config = dict(
    num_hidden_layers=16,
    hidden_size=320,
    num_attention_heads=5,
    num_key_value_heads=1,
    head_dim=64,
    intermediate_size=640,
    vocab_size=32000,
    hidden_act='swiglu',
    norm='rmsnorm',
    norm_place='pre',
    norm_eps=1e-05,
    positions='rope',
    rope_theta=20300.0,
    rope_fraction=1.0,
    qk_norm=False,
    attn_scale=0.125,
    bias='none',
    tie_word_embeddings=False,
    parallel_block=False,
    extras=['capped logits'],
    init='orth',
    init_std_qkv=0.0355,
    init_std_o=0.0355,
    init_std_up=0.0355,
    init_std_down=0.0251,
    optimizer='muon_variant',
    learning_rate=0.00705,
    lr_mult_down=2.0,
    beta1=0.95,
    lr_head=0.0148,
    max_grad_norm=1.0,
    warmup_steps=200,
    schedule='wsd',
    decay_fraction=0.773,
    decay_shape='cos',
    final_lr_fraction=0.0,
    batch_tokens=[32768, 65536, 131072],
    max_seq_len=512,
    doc_mask=True,
    train_tokens=359000000,
    max_steps=5298,
    dataset='wikipedia_en',
)
MLP neurons of a small language model. Each row is named by its layer, matrix (down: output weights) and neuron, and shows model dimensions 48-303. Each number is 500 + 40 x the weight over its row's rms, rounded and kept within 0 to 999. Numbers have three digits each. A neuron's up and down rows have the sign that makes its largest values positive.
Before each neuron's rows, "raises" lists the tokens whose logits its output raises most directly, leaving later layers aside.

raises: " have", " are", " were", " visit", " appear"
L11.down203:558518500521465499450510509557462576441505502526538535501530483507467503482494561503476422464467581547438532511460540482477485470554522503534458520488584508492604493481586513434404557471474521502540537425479482486470521520490546529463523535548474516461487498490477505491520473530504540533493428521450529494476474471477563539500507505531489486513486524586511540508520544453482482580465488431519554419401506460552500475578494485487422431506594522518467484444451550555539500582441595485424530478494436454517512565497514495455549509449523555480462492499599478466499468556467496533466451534568478479444485466504470490472441470482505528436433482482499509464447454516532467488505462546497515508513480490419524508515484452547487439497538505538533467589538480492470508548528516

raises: " which", " who", " section", " whom", "tra"
L11.down315:466475450455487453554556526569509464465534406493517494532438448508479434511538475517476486496492468545496494482518518501429505483533473530535478511469465549487503536495509548544411436537525478443483490536423499436464582456524482485433455462475517577467585511570458535508528479505552496480449493465454544494461516445471536511481480477486491510474476492496492470474529515508547491482552531513523532576477507593462523526519601467474498488510475500484544485497511472541499648518484500471469495548501509519515488581490476502457528515539520460519486532513508465448511497648489560451558526467431460538554500585497540481495455438491468476469506532484517469429583528521517499417451517542582510472526537483505447522460503492520441517502542489510456458430520524547538487524476452

raises: " which", " whom", " where", "which", "whose"
L10.down219:527469513461481513530586525482447480370481474544491475535507530521448538525478436513449513460493417481486501495510503475508482523515479512482500505522476457454537540535535522533492458537464419545504451472485429474505441440521532474516528491477432607483515525480374433506516453449467530480482554501459558470473534479456497463519538470513500491482519489504487402475511539459504546503542459522432450498567477533506574471462483486493530538530544493527551488496571501525489512536515418531450569529471473490515546520527517541476565531452468398579526535455482486495419487496462415469550511518470429508528483466504521403566519524507450559493565547499560412455534530494493396440546544502573573461497580485493460548560560454502455436516538575485461443496521576552526433507459520

raises: "ed", "ing", "ation", "ion", "ry"
L5.down466:505497483499464537513511528484547458422583504582508498450481435478462476452577456479488496557538501497507533507466564554500492520498518468545502524497580504514481477553448511566515548458545521494536560430457496508487478434500532467564484528582544453460497465535500445434460501541475550506410452515478563488463513569434579540530518547485517465511458512466519496566442425507458543482569469532450528514458548450499553602547458455506476512493483492475521519517532490492478629491473593488553476557444488545537519525519433518436431504565446441502492545479468510483557461421498434498570491550526536567520485495505470457555505500458471520501536509445477496523452502511581457513466537516542436563482472460473550552578516502546514522418513443488506493541458495551432468498482485

raises: "ates", "ate", "ary", "ator", "ight"
L8.down35:490518478513493370373543485502549497501499529514528498527549494503452449493504451457476479523480470432478488498532503498468482471478548479509474480533459517537565515508448527504453490516482466491465513445480563503483534546510465485503548533518511525529537484518431544542471482448515470540537524455467506443488446456540447453475464525460540563450445526488500533507511543451521474504536488504554550543495522514556477510512534450455562515483523534467513529401472522469482568509470497537504482498437575500414490542493500546484511593437422442590612551536411559550529516436509441472488510465520522505494484508435489523538524531474486447489511470482500456431496456573554564526457511480464475457480459478460443509490519533495432494496451537474499460506417522567485507436575505

raises: " it", " they", " there", "ever", " she"
L8.down604:538556537407427502515469439481497466478555526527476525489508437506601509517533527501464524505539582534491526484499579479458510487454500506531456534486415543475463482572510483512480497504532519562401481483441485591426547489568410514506499499497476513510491506501506460500480478519549477550439531492528493530503540429447514483458503524528467462484446543474490456531481474508474466502526519527520496408470460500528571514423452438467512540521469544414520523518557509491486661523488468447562553494565497525545506479453481557548512558471515444540462485554506534484558431546495581462476540485466412588591547533493465488580465477514490481506506501472530461451507497524475507462499497489473493470448545480485464468491444495476500459509492409509468450476474461531506553494536558

raises: " were", " are", " have", " Were", " exist"
L5.down541:472479488518498537491477505468519503475529427608540481488519539571497489513531529556485519530539507521491538480577482577396494487557489444483459501503543513546521523453555420480484500510564508511510567544527493545440479499476504521537512458518487549511478531477527535505496459498453458523474493510467593477525527535377559592518515515509506557437466535502471544526506541439556525548540464433472523455551516510523501501476506526580515431486468480467548538494431585488535674523478480425525575428500412453556497519500529520544501502480547531493471480455514523565491450526579520582490475449469420494480504477538515493422508474531537539412478452527525535599518472467440493552568412497478573490467477533553556510513433487495491505492540535515531476523533477451512481459557535

raises: "r", "bar", "ed", "ros", "a"
L4.down216:518432528511514490398448523482586499471421435478462462498535474552481443497481427508499433442525512500497519461520491486444477492515498476456578476485555475513517502477462521443518505484466511503463499536498482520464594486533403502475530484578456468482507422527537479457548455569531508521512503471511510444493490507523536513497447579509504532520532539451524513461513547525567458444494495476560466492523582523471496489547509480533455573482478465498522463463599518489523668478440523472513510510508482565483466521478500505434509410533450405495401563441477418496571460427591512496610487512499559529442511531429438533470567509516463483496497437573519504509553543559518498504533484480479496624497440461495527500498500526504487470505529526538495492470497501517458463457495524

raises: "ed", "ped", "ted", "ised", "ment"
L11.down498:481584474486429499602499459481516454517537455454505463506453521534571490451529505493504485490462472553550473512411488512528444513457537507467503474473547495539458447484512473515448507477505532473461564438528555534513547457523561465554546497524508455496486527522542484478510593522508573527506550568458515440500451488521516494433538527456494486439502517466510478500535515535481508531519512481422508559498472519467504505499546452500512496522491484482517502523513420438535511533459417495510433470499531523415478490428537487398483483513504458510448482496494482515553428624550493499536556543476445540382564494491540518521511472533451470518568423486529518428410500578477489530508432502500442486554479533477492450548512476424568590463483465544573429434487548486485447376480497

raises: " they", " it", " he", " its", " she"
L10.down142:549523520453530525587434484484478473495429543393499485559524498466517498502471500474483571441465534512538534456509528590490436490453517463506417541516444529505568504501443489496515456523538475482497525510538525614448512518516404571504535540469527508467467506479514517497466464496463510420516558471552489506445533426471447579518500507499483463445464525513542438547435468506518479568468567453473593476481436481463509516534454483484495473496503580433529485525542513538506559507548519440591559462530506522522526488498472503581466455491506484524503512470529399511509427608479515459533514479501440595521567578510507450443479477501573492501494520442507496440569584521546538502527508479445489531503582492448473539491469517486564491519503493491479447433416441493498544455522511

raises: "ion", "ique", "ice", "né", "ility"
L5.down33:439551508453483556411520474527556507488503522503454444580536449533447472528433519421453507560485487489474536477558515416453505475467540520414484469468504484477498482512527518495421429538522418467558519488453533452496543499486495459567488499457496530518556507468541528492539517493545583499552506458516539461569561533532550549516554515515484478458450488449504476489515592487468483536533494502521455476516504486589476506503459480449529485449576511490530500516513510475424434477501479492529484564485561510553405522517491500459466514465438564425487497569481528457580494548542469530586588472495524526542494550542543500540523489540510499546510492492475531468454540495531490534521606402562441451567509512528468532519474529418509486545548419392457422499453517518548487496462479

raises: "ated", "ate", "ious", "ation", "ating"
L6.down152:509468459525386498437422490454420497419515462488526501523560539511604510566443529450480522545526487444433500532527529478515547433492530466460541516530540547486429530540458478545416531528594482417533542523486502471438516508485474496493500465522448489498456565452498537535482478537481542471504513586503608455453518565553444437487478531500505538411500548508519530555524519451480529467499479427452521438552472497507448480560523434522464455581521496481538475473530552495479443489508471528454539496552494531501552542449485519545493509525544465465477490510443444533549533561434417488547515439522464521511521483463438478461530530508533531496429444496471529540421498465517426536502523532493512538500523549496536469493532538501531524573526453464517429493515556554490500547494483

raises: " were", " are", " include", " have", "'"
L8.down83:501470442550456503499470503549508492523542434515505492495494437503539548534503416496519524508537538537517539412514465486483577462516497503507486420497481493470556525478478516410528486476439528472505459472496518475535502488524543503500493511536488493521459467484494463531487440516562488480528479480516484456484530563483486520432486516513581513493480484475427505557466546530528476488539489489464550486591470441432488498534542526519510467471467537540466514499456496485594451521563535441488543420538470478536500460457495494470474451431516585452496399489526384496483454509503499559519435512497557559502428538452494468492527559514594554481468523482581457509444532447537496529492470538592468539485477451493513579439427449512513523554472602500469470453578547458494430462510612

raises: "ed", "ment", "s", "e", "ure"
L7.down163:504434552461506526405511473485510525464490474466493445456532509537501480544458476518476461534487554507447432508427511550502469523436472486496511487471518459537498570524515483507556465443509464506539546523553460492475499478503461514511514479450457508452570462506484545479444480548430556455522502543459549421510435448510487566522504523523474443494432454496478474526560435547482459544479451498486519540525459521480445506486519466493489576546527524513466496536464476492501654503440494516590480510465472469456515534540520493451488487551476577521553533515493496500556485490523494549582512471418473469521440523494522539519556457521459388470466488545466526487510425399498486581437460492557435553560439471488614458485605568521540530479566466473515531471423500501569463467504484

raises: "ized", "ised", "izing", "ven", "ility"
L10.down507:490488519505427466590548463509551525516533474581568501542493478506491513476418391532494466475419463529552432507482509587477512544445510492490555452518443446504522422533494570547479484493440545511463442526486530479463503456501490528516475553488546559521477529566546460469563498530519512479546557525474525478547384538487512478560548532504493509499427482529403555412629490459481535504479516548513497543481539533518631466482497480515506496482482580571484476521530569514538532514457467418483497465499503499485507502486496519493552496493433458442501495497502461508538495366470471463511567483433463492530404577491540481507513456488421510487496467517464474458494485503500513528535510490462516526508487498512442518532518590510504574508514550566558508479521464469532533445470494

raises: "s", "ing", "ed", "en", "up"
L7.down193:515470488522506520479434454545490515513445521420490433480495526470487457509525574508410460527490535463524499532468497461520533493465575514473561521471470490498537462516462501522494523509543502478466518526587537457416468461562500445512469489477542468484502437587449500553443400495524546589410520530490498506461482573521468526522516515527528482525496492438483514510459550516450504589456499526489533439549500520505435523437408508511528513506468476503499489451491529503440575480520487504508586447495526453467577511467526545514452498495491621478414482464472530522448484416495448458514481499485475463578508422494523517558518447504507497500521573397461463515451490463493536505521452433457431500506493507523563564461524530456542492493497413510544492492480496441504452539447484

raises: "ions", " signed", "ret", " mutual", "cell"
L13.down69:583529476547452537563519493457507496521457481521491414497512511511515497466471447558511510478494482466503508459509484540483486455517510563452653475463561492516505551497489462513504503513501486529511465504524515573539543553546528517523495441442433542540535474506538471529514455504471546421536480501525541457466530520500512463484481573460458497440507480500482444464549458577528502514505418464520521569505563510547516533495575499528499527469539493455537444473512549517509613478452431506514500553493514475533480381564518483459480464470534467504473460449566536435516460581519504413514479504513441451463490454505463381480466447480504529437478398515542468526510503531476539470519562545487509579484465521483475477416505478563469476444517537460532451471493494427504487525522406

raises: "meter", "type", "list", "view", "des"
L2.down580:561474492575466594465506510497435460480499492579473515417481505458508518538470502452465504505485499490566463441479511493431480553434522493464485503561466448441476498537480524534488551463517477464570512465565494479502528509527499481561445445490434512476459457545549489525552534565548456527482523517464499535541571516497459497478551463490523494497509486485553545508523438534519522461444464483514499438478532542539489489481486499478504525431546450518523514474502466467428658509521524468464487556504493503474425453543543517516524474511497548547456472477481508557464481450514524426496506451428549461508518514506536481535535519531527506553508506527504568520517487529463481501563446463527502516518502456507392560532523465462481557585501511502510494469596513591497484490591484

raises: "ify", "ise", "ize", "ified", "ly"
L11.down537:514565494512464516519487484469458477539521478559492419453475552512497534510475464533540499506465436447510494499508465524467483488479519455537538462513494511490540518386558495493429470518507534434469556542496507493481575499493445503522455398555534422518539526524492557448543472501532528431549497455600486541491487480438468522423460412508444554557534537480442414501508463565530551537498440491543430522515592556547517501487471461468453544533583488496467534481486490435440541491507517515543560469486523578522527508455469503456489480572570501488485475508487553434576463414460468506512463488536490479471488507554489510487500524553498523472422504600449477449506422527464452415467483474507480458527432501487517495426472475499512513484503486502523469524492477511532535479493583

raises: "\n", "ian", "ren", "|---|---|---|", "de"
L13.down183:454508554529483533494486535523428528575578457548447505460541508452491470455442454546480531493461463435521493457495446484472571472574515551468544499472495522523538450444507420507408518521435539474522467544518425463497548450585546523439471517502437460539522470453442436545492466471508519500509513465522438520531494526476520508489479486456444579538495489493566473549532559504476475607501489479490476462550510538545505493554524498532438482497539517497561519451530549479516656477463548539501540477546598503472552458459488465566496439523443471545524543493504579420488517500518527453495503475514508548511511498474549477539464540494482476568463530497436469481511454474524488476489478490523517469509438388447473443490435482487455554511524477442408491562452448455475446479487501

raises: "ation", "ations", "cast", "ated", "ative"
L5.down49:554503488497443538469573480543503513421432503486551487520393556555474537505460438488446490553497527452484471477507424524519533516443468534499590499522477501508415508438413491467477480489504484500520450480506402445409587491496526588512455547504476468469493500593490515496490538470470549502483493546422577473477499534530487504537529468533491441515495461468588495492473425592479533538514508515514495448525528431488438526583489486485483496491496510498562520447491449503538522511470541558425500494487540425490535549429485504494494473517483448430473483439435466519474457520524456506513480544425493424532463450519447499518543508539547470495511489548461472491488537521535463531536534506543470559511437528510483505515535513519576506482485462510535490466463509418440519521451539

raises: "um", "ate", "ud", "at", "ary"
L11.down250:496522491546527482424480541454457484498510473482514520571538481462570497542475506424533447478468517516435432540595515516510448453562505484492527449474544477444548480508515476487547481501463527549495543565476501447483496458451494468524427466565473548454502410598552532553478507545513472515580540476456543527450490466459429490519401536524515512518464508490463510518492513537517436542516449513503493495516455560557472452494514463501522625431515526460539514455535590485438563423488562398441615492539570491502471492523480536481469541535574500539480479508522493545515482522432491530529515569501504442559514434468467472520515493459561520575471461508438522470491484523489532616471486541495531490463455560456576504524520572465544530549562500504533489485494497513514545505492524

raises: " them", " itself", " their", " themselves", " it"
L8.down439:511486520474499435487475503444490534469469514489434519533495417498513493488481526491416535492505558528447470534557542549416503560432498432499505531466489480566486622470483492602490576475513568488420520430497522516473549510499560557406477544509517477486470501485492488561503484486475426523426462490523502444521466505430423469507509551521478459392477536528554477527463514545459530530509539477448439497439446531521566525526569533480503504532509547439519504481520553508578475501516544517504579508589535501476543510478494529461394512477507431498523461542489490476522507518441484466464426491448441477536507529437519518472521474473506514481516419495530508490534492525539498514483523458527488594475532441520497497483537503494453451480579527490511567491460445479475597573497500

raises: " of", " hours", "of", " Of", "mi"
L10.down453:431540491467432431543481547445575534447532466523518522491463472536521515480520474525464507490473511496468521464504518489531452480555559556502546495450506484473507515498526576497549430497485556488444509526492544510567500541529494508478520503446446483520489505487559527509526435478500502552496548483564525458504488522425506495509442445459524481456424550539513533538537534513554582597453546561584559465532500488492450530519467438501483548574550496421547480497463572549498518563570494484467486451569465480473520448498484525509544496550548496498527431471504530512519518501507537489478468604509572525524447555494509538478537492554551545547497549519535502473533550494623470511496498477517520532526505523500533427461550488494409478463498428451439548460452410501462423477602515

raises: "ized", "ked", "ised", "ically", "ed"
L10.down567:511544594508419544536515519495493540494546434494547450526485544514456523522539500469540536519596490475531509497493514549511492507550536506596532556469525470489536430467523513478441521594456580548553488507531506436537479492497517514535545489444470464432504457517525455496481503486561487498503516565523466417485484587494484575466449465499504513392470520537497482463585531452516531499498469435497405490531524511493480461461515528468503476519494463468570473500433445473574516461490529482453457545541503540449474479498553495498538473528472481461426428424438449438539469479483463479505459564507535500501493555536521505487548462508482465510503547475511523445513500530496463449537477527555438475508454546580452492449549480444490527412542523523454523458436445557515492524509484

raises: " been", "ti", "t", "aud", "tan"
L4.down28:433491460495463519439541513457542470534465555524492482446539427471502511531554427472517474521509548442578514461453479510484461477535546511489432503483473513453501484491428491549493471430480547539523450465476521485494483453517563503478500488540540465514554479542515518545468466586531538536450435488456519464519471480491597472549418557531560480412451430547509514564505544428417530477559568510479470516502524409505507519524465423522505494547523545541503427500466483568425481494454581421544551486556502473504462496566512478552411455476502533444479530502492461492450567444482421487496505499534526500536490572562498416441505550515443411513502483497496545508535497506530515570521464450509489490520541545506472501447451442560499494591543516540515525526513486475430513480504503

raises: "ing", "ory", "ion", "or", "i"
L6.down140:561518468528551463457519492536498481437429530560574472481568451455498535474512459422501483505501450470581493569524499418530532442497498509557503493532514519510495489538472534483462511496474495508569460481524410432489470464507495523540512479579468536534518526540488485491490453487492593526455500465438490479455484558437487540527590496520473518584456504461540527490494529486453470486446470507531509493515496516501523497422526498516444534505514543484506512523516583516543563509494496439451480462578461464559503494528438552515491518500491539500455476495506419479448469431453418528458570497483629461520485505499501459518550502432492497422554522563511531504477495517465446546441534522503491577491492464493496522533635601511537528527482523486477568512458479554485497482488569

raises: " him", " its", " them", " the", " her"
L11.down543:481487492478502488503449509497546538467468578454460522457472504505536568487518564510425482511487519462452540491465480507419489513477462428490462497531433503468503599506485426530488501520469502487464540502448527596431542515529471537476480537535550508483485495452487510528513493516490541498502525530559505506509517527481600583500511428533498453464502538550527413553470513525489474559482504539431484398438404505434449559477492493517477433470476496497498538514582466511522417542494465531515532488470527478488534532520469478504437461474512527579458478498561512537512490657472517503463537500532406500392529532492486485475515499495450545482478535515495455424547502429576496546420470494442504436502585493541521485505465449527453464473498534491524412415482490480540514514471458

raises: " of", " Of", " months", " other", " times"
L13.down582:599513493485520532508538458536498491535487516584484506551471477535570576462472496461517525497478564468406508514558594455466476546536481558505440492484560548401502538513497478496493509493549546487510473527442555496516489500427509553428465450491448500498540476466495515501459460501497532517521499586514493498538558535493525485462437492508514510487496482572429519629551521463473469511463558541462553490479532556511551508499545513587506553472523508464558491458580488520435558502500463518507550534520579524417491435536462494570483522525516463513486502434517569415545526532479455615475539575569499460475459543480484547554533521474550468504540450451476543557583498556489490494490521480493522446440425533514479487512532463540489498459475452486454486485502503483485500476519516

raises: "ice", "e", "ed", "i", "ari"
L13.down176:398521499492542516387501482526527386489546617479506510462493482517525453442539487547546502460494475464497409533430525520497489503496527475525479483442492498530512517505493492469491495514504443521535558494506459458436493428458485531550438503509478515510446497497478529497577514482470559477472531488545574428496511489569536462525479526513484483466568432452534525544570528556499537521541582467452458533528519525443550512544516422505545553535590508465528469525515484499536685443493457507585484568430487537511522462489485524495487561571471558460443460476455542510521515452560509510537468527501506501628507443519519501506535569483487522426470575548482469538473557443444521434520485514502514532535502505447488545501500503480520522456448549484534506450507491503531518517523461

raises: "ize", "ise", "ify", "wer", " include"
L10.down48:539521566452532491565489475426504569467504499518561464506493440487500494461479536544536489573461464474477506425481564482486496552521463472481510520504507524484512531497484446546505521568452550510468568505358528530518561494465495486483476461509494486430484472530359558548457488532575538509529433606569484590510513486498556540516501487563474501520488500535493490514501493509479556489544432503508506498464521479503458520512520521497499444509519560516399497515499496495462521542526583461508532414555499592520515467495522416464564565586536496503522526466585513522494485454467523548496522471514479456395450497486445517503538527540489479536481583484522503488514506496460480501500528485460517616538415510531484532431477551514538493477524531461517475498542560498488508473454470

raises: " they", " she", " he", "ward", " allows"
L8.down438:540497514443570422556552495514521526482518526513450523476472452488494501509457513465518500500554481481512496502504503451427485474433519501478487476502512484476503546551532444500518500495519549449424500563478529512399467479533417569447488565496463494507481502548495533482528427546482469522467468484515431518499509493452467441495468544515487451447447456511513431502496474455443553512450574489603482439466475470580491470438488542559505618512511501483479511509561546553460494528469434489558459489543517499549586525495433569591536488494563511522484549547547389512535547453511560525538537477522465556465555498525547501502446448559434448501562526503438550468471538537425479500506513531477550553482458466545475524515406487438452407517477461499536416518499511474582499412506540

raises: " her", " his", "went", " its", "mate"
L8.down399:493496433515527439531380461456480503451437450539496541484491494546571491537516495536461522501508517508548519484549548529484476514471505468492537558587498517585483523417344466589499577493483484495501568465413507495530473488510567532440507570573569449457473457534529484553503516498540511521480500514493571513510517507461485564442497488493491555462549573517552435513499545462473540513493521499554548465501406520488526561460573455531504556482481513498486506450552509472524487501469553507590477469480525509526490439468495440555434540505553476530528427512525512458511448491488538500561580421419517490467476567481475499424506463512422460444568515491507516477516461519529489533544560476503540508500478527549449524473536521563497406477499522518498479539586596467494496467550483

raises: "ization", "izing", "ise", "ised", "ized"
L10.down174:555510526520515511588524542521501522538534444525522488498486443491452507472419585441517500522466448506460505516439493603611508508500522505460538423401521556508517461511508531494475487477501538534536516560535519493513498462439514511503517469497429586569500420529577486496484445554552503470512499449554459484561491449487506486516517520511434468474475456602467500441486474482424453467518495542450483538530501460443498513542486487482464434407493502487458526549533476495466452491493472501548511491517532494470502514476515493508437525537545563437482509529427373504496535457527427470522500476509484469496438578548523534467510483503453548524546550397455464521509451470436538512567450498532507498564499517490547517548470481507488544522528513510532472528512424494447551524529549

raises: " them", "es", " the", " it", " their"
L5.down637:479522534453522529546495542453499486467460451436531460478483452529490536494460514459467462491545514514526469406527540502467517466534448508498440452509547545540441485443496457535512519516467560464451465503545482548555498522512485482416473528475478471444565474526449525483495486516433516438560511486532545486521431460463493452481561497482503532458545475502465482494409484535387495519462488562518498483438482557500505483536499463451494470512478550470504548631517518489508658479464487442505530440557442569457465515483496481544514509563475384463439525449527495481447492526464553449527471447465471458541463552512529518489538496502485507515503480577475545445498410389514475556495546466486441535524569534499563532479454483524495435524521562449491522521476422529508518476464507

raises: "ft", "|", "\n", "-", "|---|---|---|"
L6.down75:473503508466524458516489515530434497417520460536506498513528487493526492542525488532423537482528451492461480550495497484510554498569438440526543520437553524569462500488500514518498453501424451486521402510436537442448507470579498561500528480516452534531514466415505425533486457468511493512500528490555522459538491551475520488495498485424465462486444541487528510521548501553524455513429454472501540420486447511492476506484516498570445480476503470529483497489539528512443456547496366517494545565533498537511546563615471506490489464516441453500436463434455576494462483622494566523497515471463467515532491500497492454494494581460421437473492554488431526438555470477479487524436461613479469534469445447490478480544481446449512540567497569484487436545484501573484459575540499

raises: " by", " with", " upon", " within", " on"
L10.down21:463577486489487516420486530517552507522533467458504535509526473492516460492511509588508447575499482467500512523490519523559471475511505545491478499459579518526491512488469456459454508497488477540553503522477499462532481440521434529555499513582535444506474563504515539429501508421462543498500482544409444521515440472557511547458458516491525459434527432464567499446448516515476519519538499510478531436490491443523549465500552517471526413452528468547529485518529531477498424506529515488452523504559488470497483471398464556495510502527552425450454525461497476522521454523508510438466515474521509450433544459441468522423478498496599481538459493619433591474451559518555472538469540545512552466498573492449459488481443475437473619541575556489545487541574470523580471509534471

raises: " are", " were", " include", " have", " describe"
L13.down93:469522429538496509539514536492473504481543444467579505481546520522482453435466520516450495478535468479499517443573512519441517495527502466530520461467562524478564510476563472529503486463576541549564592478381542567445496414424524554473475530514466502449466516529482490463508550520390534492511505471477476446513529458477538436444489503470518455507516493504511511437508494532522501579439441524441540533474479479470499455586545456488526433455549559462478529490429510461525536495479531448523486484541489484577513519397464502502513518482565512395493426535563571491498440526568500521510547514536490510482495519570452538482486535438473505476466445464461494486466565504473494439488509496493506551563450484449486504523500376524524585501569504501482452418519488491515573547530555

raises: "s", "ians", "si", "se", "en"
L11.down393:548502479447476490518473496425464481518521530508515479509548453461474427428469533472499486488512512467502491494401437474480446568565479560509521453457438531559484529475415498528527494505559454488446503554477557462440498500469458477456496545495537479468543502492486493486521510573523503559509467522454494570566467485582513548476541528509491566474464480552562513444560608442464473529537438438480531392489475528499467493476459443445575553463506529526511476496511524506497532442489441544515509497429506556462533493505570433552438459460512531514438539483520491507466520601463471507508485494464583461540515449507522489499492568494485485549489530474488540505469532491515470505453506412510500463496507537446584529549542524553481560486525460511536416490471487452566528585557522

raises: "ice", "ness", "ility", "ification", "itude"
L10.down53:473506465456511482452497532500471506466510493496521488526550548548522418488473464533483478539497514455488446507510511518458540515427434512470537433522479490565459472545496526531520535520451501562529517503543621453475483493487453521479522471476443556599572455599481472437523509472558554500500563525494540493511420612451438523474532522536547543529528410491594508482470559439465503489489506439416430489502485520444489509477563477501431543458496547538470453532487549529501423499515501488522458546492495526515523581468450496499528510526492529559470466529556552468453550620572480519525506437512470510498506506474459526400513487536464494526459490547461469462433507507566543390523498470598524537567512526496495481485508515473425568451543460490494496536499525468475476447597514

raises: " feature", " have", " make", " offer", " visit"
L8.down170:469505511526453458536521522441466536492449456571557479516506502504547541519483477489424520462510577539398518479489489484495497523479552468487498490493554505479524546473544532524472461415416517492522506516526499431494507530440460497539502491552475513437545511506513507493477508545543534461466399511491506599501540501477518548533485479541474514476555453550460489418536475472486571528496438512471543534491471416485554543444519546501435558458503510578506532475529490509564535566400606511544553485534530582477546492493522417420448524467526563483540494524516473473505422557461398502469507492507464536518455428473481492466461446483481455512488551457514480444495474452478388515505502511518527547453456477545517461487430487623498486490517487515482476550510560538465468572525515

raises: "ney", "io", "enti", "don", "ably"
L7.down411:486533584464524456496504492540524509528523575526523457481397543527475450518539500483487476582514526494501499542446497455459487449533505544472543473513464454552523506492520472503487404456494512417534495498520562497485454463523501489461462535444537501498503513395508544439492462541481564452560517536532511490476488562472491482515460484481535480463550462514491547438522411490529502516473440507508518520489487557508546458501422480541511476506537490551520423504474541468486549532488481590619487517518522475534545509524514480539477404518482686489467481498510471521506498513501460465497536514500470510468433494466474455544491436513510497517540526455465521510462479499456471502524507500597469476511453516412394466496515518496508509505519451427557449479446551538490567419473498

raises: "if", "ish", "uit", "ical", "ist"
L5.down558:519491504503559474405469506524496521466451510519538471578486512520501576512461511485529589540506467511516501537520512507487509505445535541572400523511479475560487444491487482575495486571553508536506524454529567481527502439513561475518464424496447515532554461493449451419574474532552507489444557534460505526538544501498505550458459507465523509466574529510380500544524517424518532440468453479483563490526534563491519419522462511560584569507499516499496469500505486549485534490449486452548500440535574568489540527537501477487449525489531432529441529466394536485469491509544513476449467527475518412541478609489542494421540475519515456473562513484491501458516560494509491502488501446562521483532476574440537546523512542477600468514507475563502449465503518567492465485458505

raises: " including", " who", " while", " and", " which"
L4.down516:530552493513515576511423419497495538496513538502527484492496487474548508593495480495508529566596571581505542462549437484462527491532471449446504526583521450469519516493487539526553443563567511489472542472482451460523483488486467476473517554443512496536508541498471494546428452442486505532463561494533530474513523520467505519554461505507502477499487536517476484476506499597525457492483417448463515530505436503505478573515501451441450471496510508572430478503491520497501444478469660513485448459499594491514492587483458512521464471528517428496546486504559502517553529554520521379580568496525516464511455469492472528499473451446555525474526543487449546559540532468496453486434500473591502467447483456530519545503472551557467459490522511531553526509574505487481450524469452

raises: "frac", "pi", "sum", "psi", "itude"
L11.down601:502515500473544428427511480553486541449532470509513462512529493541476503524518473587529480577518449471512505514426496496477500574454513546517483506528462556431564506498496486544491495535564549480530573499529447534491580510460465471561532523450449482452555451399489502404493487518504524470490439502565510486528441482567535530558482551464525504452474518501542562472482453539499483523472494511502535514451513510472447493452445490438522511550500465622513490592445548539496607490469472525548481580540479483407556512472532562474545491527559504535481500490532585534450404427495518511586509529574519441431505522444514494483545504521503477481501456526480482528522516492535521476500489469595532482453552594512488507543491502481506528468508490472503482404527479492532493526513505

raises: " time", "an", " reign", "both", " period"
L13.down309:508384435496472435550464530467463434500508503543529460539504419547538570508469591454457465525535522519550533509524531482569508452557476413546475499554507491505526560481473461530550548452557410462443560440493465497563570560535477479474561534466552419504528487431531506471515509514455585524522522553394513463491506427524485482494476468523498476439462508458437528536525513445435477516461467431530516538514520423485538526483578446487433535494493502484508502442550595472551489470491471530509452431455480592529517502542532473487441483542470515477506496547598474523491481499488523508505557478455440518445551519479505513515489473496503536488467557488502533527525474494457512395500414495478485473519452515458544453515471524541423533484466574493496532437422442492531537477457477

raises: "5;", "2;", "7;", "6;", "0;"
L13.down491:470439475544436571526436488498503473585459474442473550518523489502506451428490483539527526567544467513502451568560543508544524511471488428498522540529516490496524523462504431430512395493489560499483617485506482463496477504512431471472513487492541457526537471498492447590425466471484480532522452568515522455504463541482559478490534539476587583531498606484543491518549537498512478498556530489554483520559426498485493525554434557471559466545543448446517497511469490504489454490433494508544521496499504525485467493502491531536536513477542518574422483491479507433503490390444526528495518506590480433510478559444523528532436538470532493559532486475524447473524455488484436483537480531519501528525482558532519571379449507530490437504455470514460463520523507472560557498578493